{
  "num_hidden_layers": 12,
  "hidden_size": 256,
  "num_attention_heads": 4,
  "vocab_size": 8192,
  "hidden_act": "swiglu",
  "norm_eps": 1e-06,
  "init": "normal",
  "init_std_qkv": 0.0225,
  "init_std_down": 0.0,
  "beta1": 0.9,
  "max_grad_norm": 1.0,
  "decay_fraction": 0.745,
  "decay_shape": "exp",
  "batch_tokens": [16384, 32768, 49152],
  "train_tokens": 256300000
}
MLP neurons of a small language model. Each row is named by its layer, matrix (gate and up: input weights) and neuron, and shows model dimensions 144-239. Each number is 50 + 15 x the weight over its row's rms, rounded and kept within 0 to 99. A neuron's up and down rows have the sign that makes its largest values positive.
A block is one neuron, or neurons of one layer that tend to fire together. Before each block is what it responds to, as a language model described it from the Wikipedia text at the highest values.

Description: Table pipes after numbers
L9.gate80:41 34 48 38 35 61 80 73 60 34 55 56 80 34 39 07 19 29 25 37 41 37 67 48 69 72 41 42 46 13 50 28 77 78 46 66 76 25 76 43 41 96 79 40 65 46 67 46 78 53 62 59 70 50 35 71 69 55 61 34 43 46 55 50 22 50 53 60 61 51 70 56 30 56 47 18 50 48 39 49 41 44 67 57 67 43 32 52 65 35 44 36 26 23 32 65
L9.up80:55 25 43 52 63 46 37 38 64 63 67 63 73 41 60 61 39 73 60 53 59 48 36 62 59 62 41 36 70 44 30 57 71 30 36 72 39 22 27 49 43 65 53 33 62 49 43 49 42 52 54 34 65 42 59 61 40 59 56 56 55 34 49 32 48 48 36 72 53 41 61 26 62 42 59 61 35 51 55 53 40 51 48 54 78 63 63 81 34 58 51 54 27 31 66 40
L9.gate133:48 38 44 49 35 46 38 61 18 64 33 61 72 25 51 55 53 57 30 30 44 41 48 48 52 50 37 57 59 31 30 40 55 40 37 59 81 26 35 32 66 59 76 55 52 30 38 44 99 49 58 46 61 60 49 43 61 39 31 39 60 41 51 60 47 66 44 47 73 57 66 73 73 73 53 29 23 26 42 71 47 48 67 36 56 44 52 45 28 65 43 46 35 66 49 50
L9.up133:60 62 67 66 40 56 33 61 38 38 84 49 57 49 58 82 72 53 81 42 41 45 37 61 49 65 51 39 62 46 12 41 60 65 43 49 13 52 57 61 63 40 22 31 43 54 66 27 46 63 49 75 70 47 55 69 61 53 63 50 44 36 78 44 16 71 65 73 24 60 47 48 98 49 42 63 40 61 65 52 39 73 34 36 39 68 71 75 64 39 64 68 37 69 58 40
L9.gate148:71 39 53 48 38 65 56 58 32 36 33 69 50 55 82 35 41 38 40 41 73 45 56 44 54 65 22 48 63 45 69 59 46 46 52 60 31 22 58 44 36 20 51 50 40 45 72 24 87 83 68 46 41 21 52 61 47 23 59 49 13 45 50 40 57 62 62 50 40 34 72 48 50 52 68 45 49 37 42 49 63 63 40 33 76 56 08 73 38 55 43 40 60 26 60 51
L9.up148:42 52 60 38 39 87 53 57 44 24 25 57 57 60 55 32 74 49 42 45 46 30 86 45 60 57 55 26 34 54 64 35 60 38 52 64 50 07 57 56 22 51 49 55 41 53 64 48 66 75 59 59 62 66 36 42 64 36 48 44 61 47 70 30 51 59 49 70 52 53 58 76 72 38 54 52 59 32 54 50 41 56 29 57 60 39 24 39 66 60 47 37 58 79 64 15
L9.gate215:50 48 56 29 60 84 56 36 36 35 61 49 34 58 65 36 91 32 32 67 58 52 43 54 57 32 40 52 34 58 38 43 65 62 60 31 54 41 30 24 47 27 39 53 36 46 43 38 74 47 39 49 67 30 18 46 55 38 48 52 48 41 49 87 50 64 65 33 55 63 77 69 49 36 62 61 52 48 24 41 32 52 58 53 65 46 31 66 52 50 31 19 62 45 31 60
L9.up215:38 48 43 45 66 30 58 24 48 12 67 45 68 80 49 32 68 75 36 74 65 52 45 74 51 65 36 53 29 63 43 42 77 47 48 43 50 39 17 28 46 42 40 38 39 56 36 32 52 65 40 45 76 33 44 58 55 46 61 61 32 54 58 47 33 58 45 53 62 89 59 66 52 49 49 69 52 44 33 17 66 54 46 66 62 32 47 52 27 44 44 46 59 57 25 53
L9.gate286:65 48 50 70 75 29 62 56 37 60 50 48 58 53 69 48 40 69 27 24 48 94 25 83 33 58 49 51 56 47 46 60 51 54 43 33 63 67 48 60 77 29 78 49 51 38 58 56 41 61 31 55 54 29 51 32 69 53 46 41 41 48 22 46 65 58 33 57 39 41 48 63 66 24 36 67 37 43 43 45 53 84 25 48 79 53 61 77 64 57 63 54 69 41 37 58
L9.up286:70 63 61 77 65 48 56 99 51 37 60 70 33 64 20 58 80 57 42 75 71 39 32 46 67 44 33 77 43 44 65 85 51 27 40 25 56 38 37 30 46 50 79 56 37 60 35 77 57 24 35 60 57 34 39 52 53 47 62 55 32 43 53 61 47 45 50 27 40 84 63 44 56 50 47 34 25 51 64 61 23 41 62 66 57 49 66 44 23 47 60 18 24 27 38 60
L9.gate363:37 34 83 45 32 58 61 63 50 41 31 56 36 46 48 75 83 59 32 59 57 63 33 71 50 69 56 63 39 48 27 45 59 29 44 24 38 35 56 78 60 45 63 78 47 11 47 40 67 48 60 28 41 36 47 49 62 47 45 42 50 30 50 67 40 69 47 51 50 31 70 42 71 39 47 49 35 76 25 45 41 57 50 38 69 47 62 65 35 63 57 27 49 45 49 50
L9.up363:66 50 74 11 21 56 39 39 47 43 25 64 44 41 64 67 62 63 57 53 52 49 56 42 66 62 74 53 64 43 42 53 46 54 71 53 30 62 58 61 44 28 55 71 19 48 61 37 52 49 64 39 57 36 45 41 58 51 44 67 68 20 26 66 30 45 67 61 78 40 33 45 40 61 39 30 26 74 46 35 46 48 39 37 71 08 74 43 63 45 51 55 76 65 52 53
L9.gate407:57 67 59 49 46 31 56 72 41 43 72 37 68 46 46 59 50 67 65 75 36 46 68 48 55 59 41 65 86 63 53 59 61 43 18 33 85 28 68 63 58 61 62 44 80 30 53 55 47 45 57 42 57 36 48 55 67 22 50 44 60 63 47 12 26 43 63 38 70 64 54 59 58 42 44 50 14 37 42 64 43 55 41 19 42 56 35 69 26 37 45 40 41 50 62 45
L9.up407:51 61 45 49 79 29 40 31 28 24 30 73 53 42 56 36 35 39 20 54 39 54 68 45 68 64 66 38 36 74 67 53 50 37 68 24 51 42 44 42 69 41 64 38 56 31 44 46 45 46 58 29 37 31 23 60 49 34 44 46 56 17 39 25 33 34 37 47 40 53 20 34 47 50 12 39 35 62 12 52 55 45 32 47 45 52 49 34 63 18 92 74 58 37 52 38
L9.gate646:90 23 54 39 37 44 62 54 35 42 73 59 60 54 53 65 51 72 40 49 69 49 49 20 72 17 16 71 53 38 77 67 47 33 75 50 38 62 52 44 59 48 44 47 44 73 36 58 38 64 48 49 56 62 10 66 69 42 44 54 50 28 38 39 48 45 70 41 54 51 64 58 64 64 44 61 59 49 28 56 30 14 42 50 79 47 84 43 60 38 45 68 56 04 36 73
L9.up646:51 52 39 50 58 48 19 44 52 92 54 51 63 41 53 56 35 29 40 33 29 60 81 61 55 73 65 51 43 56 13 29 51 66 66 63 74 46 30 46 33 50 60 51 78 39 54 54 48 54 33 51 43 58 72 58 68 58 28 55 33 56 38 44 50 60 23 48 50 50 16 55 21 50 47 41 37 59 71 46 29 62 44 30 33 28 47 66 45 51 71 42 51 51 27 52

Description: Place, date and suffix completions
L2.gate543:66 68 38 60 47 54 61 43 53 27 78 49 64 59 56 85 56 41 79 49 53 76 61 62 35 38 40 57 51 34 59 77 81 54 46 23 28 63 25 43 46 28 41 24 51 67 56 62 24 85 43 55 74 55 29 40 66 57 30 57 53 54 38 67 69 30 41 31 66 36 40 51 33 68 39 67 52 48 74 31 47 57 47 41 53 44 58 40 36 63 58 44 38 45 51 57
L2.up543:43 13 55 59 50 60 36 50 60 25 48 49 55 41 49 77 37 58 48 48 46 22 29 51 32 45 51 34 42 67 58 11 45 69 71 51 56 69 20 24 60 48 59 23 52 46 34 37 48 40 37 40 61 69 40 70 40 43 54 35 73 28 59 62 42 39 66 75 51 39 43 46 46 64 57 56 52 51 43 71 22 51 24 32 57 51 41 47 56 68 25 58 58 40 40 48

Description: Word-completing suffix pieces
L9.gate255:53 15 42 26 58 71 53 68 32 43 58 54 74 51 34 61 51 22 47 34 58 57 50 50 09 44 52 33 40 40 33 54 56 45 52 75 46 47 53 42 65 20 63 54 52 46 50 47 40 59 36 42 60 36 29 48 53 42 46 30 48 67 51 76 54 52 78 35 69 38 56 50 43 54 59 38 43 41 55 23 31 63 76 26 54 62 48 43 29 08 58 49 74 38 36 54
L9.up255:49 34 54 53 31 66 56 65 43 43 56 54 72 48 37 34 51 63 60 57 37 44 30 62 54 40 33 75 78 69 35 43 56 61 73 40 46 68 52 69 52 64 68 33 58 45 40 30 67 38 46 49 55 50 32 61 60 33 51 29 25 69 68 28 37 68 40 69 61 37 72 82 30 71 50 45 31 52 53 29 43 35 35 64 58 39 49 64 27 59 79 54 79 44 61 42
L9.gate381:72 47 51 55 48 55 52 67 77 77 23 43 37 36 37 71 52 27 19 54 37 62 47 58 61 47 36 74 17 32 76 41 56 59 47 32 52 21 19 57 42 42 66 83 69 49 55 56 69 36 35 52 69 36 49 49 42 23 32 26 46 57 41 54 41 54 88 62 49 50 88 65 38 43 41 57 39 75 81 53 51 76 70 55 38 39 70 11 29 43 29 53 60 48 71 61
L9.up381:74 31 70 75 17 53 33 53 62 69 71 35 53 32 79 64 35 49 35 66 47 69 66 51 73 44 18 71 49 59 53 67 66 61 35 48 51 67 54 54 50 42 61 49 53 56 27 50 28 64 48 56 50 80 52 65 55 46 46 59 81 40 19 67 51 51 40 75 52 44 60 56 47 48 49 30 56 66 42 42 52 59 38 88 37 52 48 48 51 66 65 42 33 48 30 45
L9.gate475:37 36 31 73 34 48 60 49 42 44 48 58 48 73 44 35 38 33 60 41 39 54 45 37 55 69 07 70 79 50 47 52 45 58 41 51 41 51 68 45 50 42 42 58 80 28 69 47 61 51 31 47 47 43 17 56 66 53 64 40 24 43 58 53 52 35 82 42 44 39 47 46 36 41 55 45 33 74 36 46 62 45 44 55 47 42 66 66 45 59 52 33 62 29 70 60
L9.up475:63 75 56 54 56 75 40 60 36 23 21 30 79 54 46 32 55 49 25 46 29 52 49 61 56 59 47 76 59 57 69 38 51 53 55 33 51 52 48 71 47 47 59 47 53 49 58 65 60 34 23 50 58 36 54 60 67 34 47 36 40 59 62 65 45 65 43 45 66 78 69 83 80 67 42 31 55 42 46 38 37 46 28 32 34 34 37 47 65 54 73 26 42 51 21 33
L9.gate499:60 50 49 50 63 31 53 41 36 30 54 16 71 32 15 43 74 58 38 66 51 46 39 62 75 54 42 56 49 65 38 58 72 68 39 40 57 60 47 55 11 48 70 52 52 54 16 42 35 65 40 58 46 20 47 68 41 41 40 39 48 67 57 24 71 64 23 49 19 53 48 54 48 61 51 44 14 60 16 36 51 72 46 44 45 62 34 49 68 57 11 35 64 37 61 34
L9.up499:36 35 46 57 60 25 48 21 47 36 65 32 75 61 55 63 46 44 48 56 47 68 26 69 45 57 45 59 49 53 66 36 41 59 56 47 32 59 51 71 37 19 58 54 60 25 31 23 44 66 25 34 57 57 50 52 19 36 69 42 56 71 61 54 43 39 36 40 14 46 55 42 34 41 58 51 16 85 37 45 36 34 76 75 33 66 53 50 70 38 46 53 60 29 69 49
L9.gate520:34 41 29 40 54 69 74 51 44 42 53 48 67 54 33 35 49 38 54 52 46 44 65 44 60 43 54 27 39 63 54 47 61 40 46 58 17 43 73 52 68 54 35 22 60 63 34 74 72 64 75 37 34 47 35 41 50 23 28 38 46 34 75 52 60 93 80 42 67 65 49 58 40 62 49 52 59 44 29 68 20 61 58 41 18 21 48 56 61 43 34 18 22 58 69 40
L9.up520:22 55 38 74 13 49 53 40 36 66 50 64 37 44 53 54 35 85 71 54 64 55 50 35 37 39 37 41 51 53 37 55 99 51 52 49 52 41 68 64 53 47 39 11 64 33 41 65 44 29 60 51 31 49 42 35 43 50 65 60 39 12 67 55 49 23 49 36 53 69 47 53 50 37 58 39 22 16 73 44 23 31 50 54 59 73 25 33 76 41 44 56 47 67 96 46
L9.gate524:55 38 34 57 45 65 59 26 42 60 56 43 67 59 53 58 51 26 71 61 63 71 68 47 74 55 45 47 58 45 52 44 52 22 53 70 32 57 71 34 44 54 37 34 72 54 32 58 72 68 39 57 43 47 35 46 52 63 49 50 49 78 44 59 50 46 69 36 44 87 43 36 19 42 37 25 42 24 52 36 53 23 21 35 55 26 30 51 47 42 56 29 47 41 41 36
L9.up524:46 61 48 51 40 45 50 78 36 22 41 46 50 62 38 35 56 48 45 60 57 40 58 41 41 62 61 43 97 82 40 40 46 59 52 61 51 49 16 34 21 57 50 60 50 65 47 53 48 48 45 86 44 65 46 37 43 52 67 39 44 74 31 47 41 63 59 58 51 34 43 45 93 38 46 44 68 59 41 56 43 75 51 40 47 55 75 66 48 41 23 63 78 53 53 48
L9.gate635:40 51 22 65 67 59 54 79 38 45 45 52 48 38 18 37 50 22 37 37 26 49 84 18 79 55 46 58 52 44 45 70 55 60 60 39 36 16 54 47 21 34 63 64 88 39 80 61 53 14 46 84 42 16 38 59 64 41 43 62 51 52 30 26 37 58 45 43 70 54 48 59 65 55 51 32 45 44 19 35 44 35 29 62 40 50 68 62 76 54 42 40 53 33 41 56
L9.up635:66 45 33 31 87 56 61 45 76 37 63 48 28 59 33 51 43 51 38 40 59 49 54 72 54 29 41 42 48 20 61 25 32 56 45 38 24 22 62 42 16 54 49 54 59 52 77 63 47 58 50 42 44 47 28 72 48 68 49 55 40 38 43 54 60 51 53 42 51 50 62 47 52 45 58 43 57 66 36 64 56 12 41 51 18 43 63 53 48 52 39 51 59 28 09 33
L9.gate657:58 52 43 92 54 53 62 34 53 54 14 20 20 39 27 46 67 18 54 32 48 35 58 63 56 38 49 53 48 61 61 34 48 80 56 68 51 52 57 65 39 64 56 63 63 66 66 86 51 40 33 44 44 55 42 26 42 31 59 35 52 58 65 17 47 70 39 43 56 47 36 45 72 41 56 39 48 49 18 29 36 46 50 42 49 22 33 68 52 61 28 53 56 03 45 62
L9.up657:77 64 42 53 52 42 57 64 48 47 33 39 56 42 28 35 55 34 65 65 63 46 84 63 61 48 55 60 54 64 37 55 50 44 34 67 42 62 80 49 37 54 40 54 57 55 44 43 63 32 99 25 41 14 56 40 63 46 50 77 45 42 63 60 45 33 45 44 58 50 34 33 66 85 21 51 62 53 47 40 30 44 28 37 36 63 41 60 67 58 56 32 43 51 41 43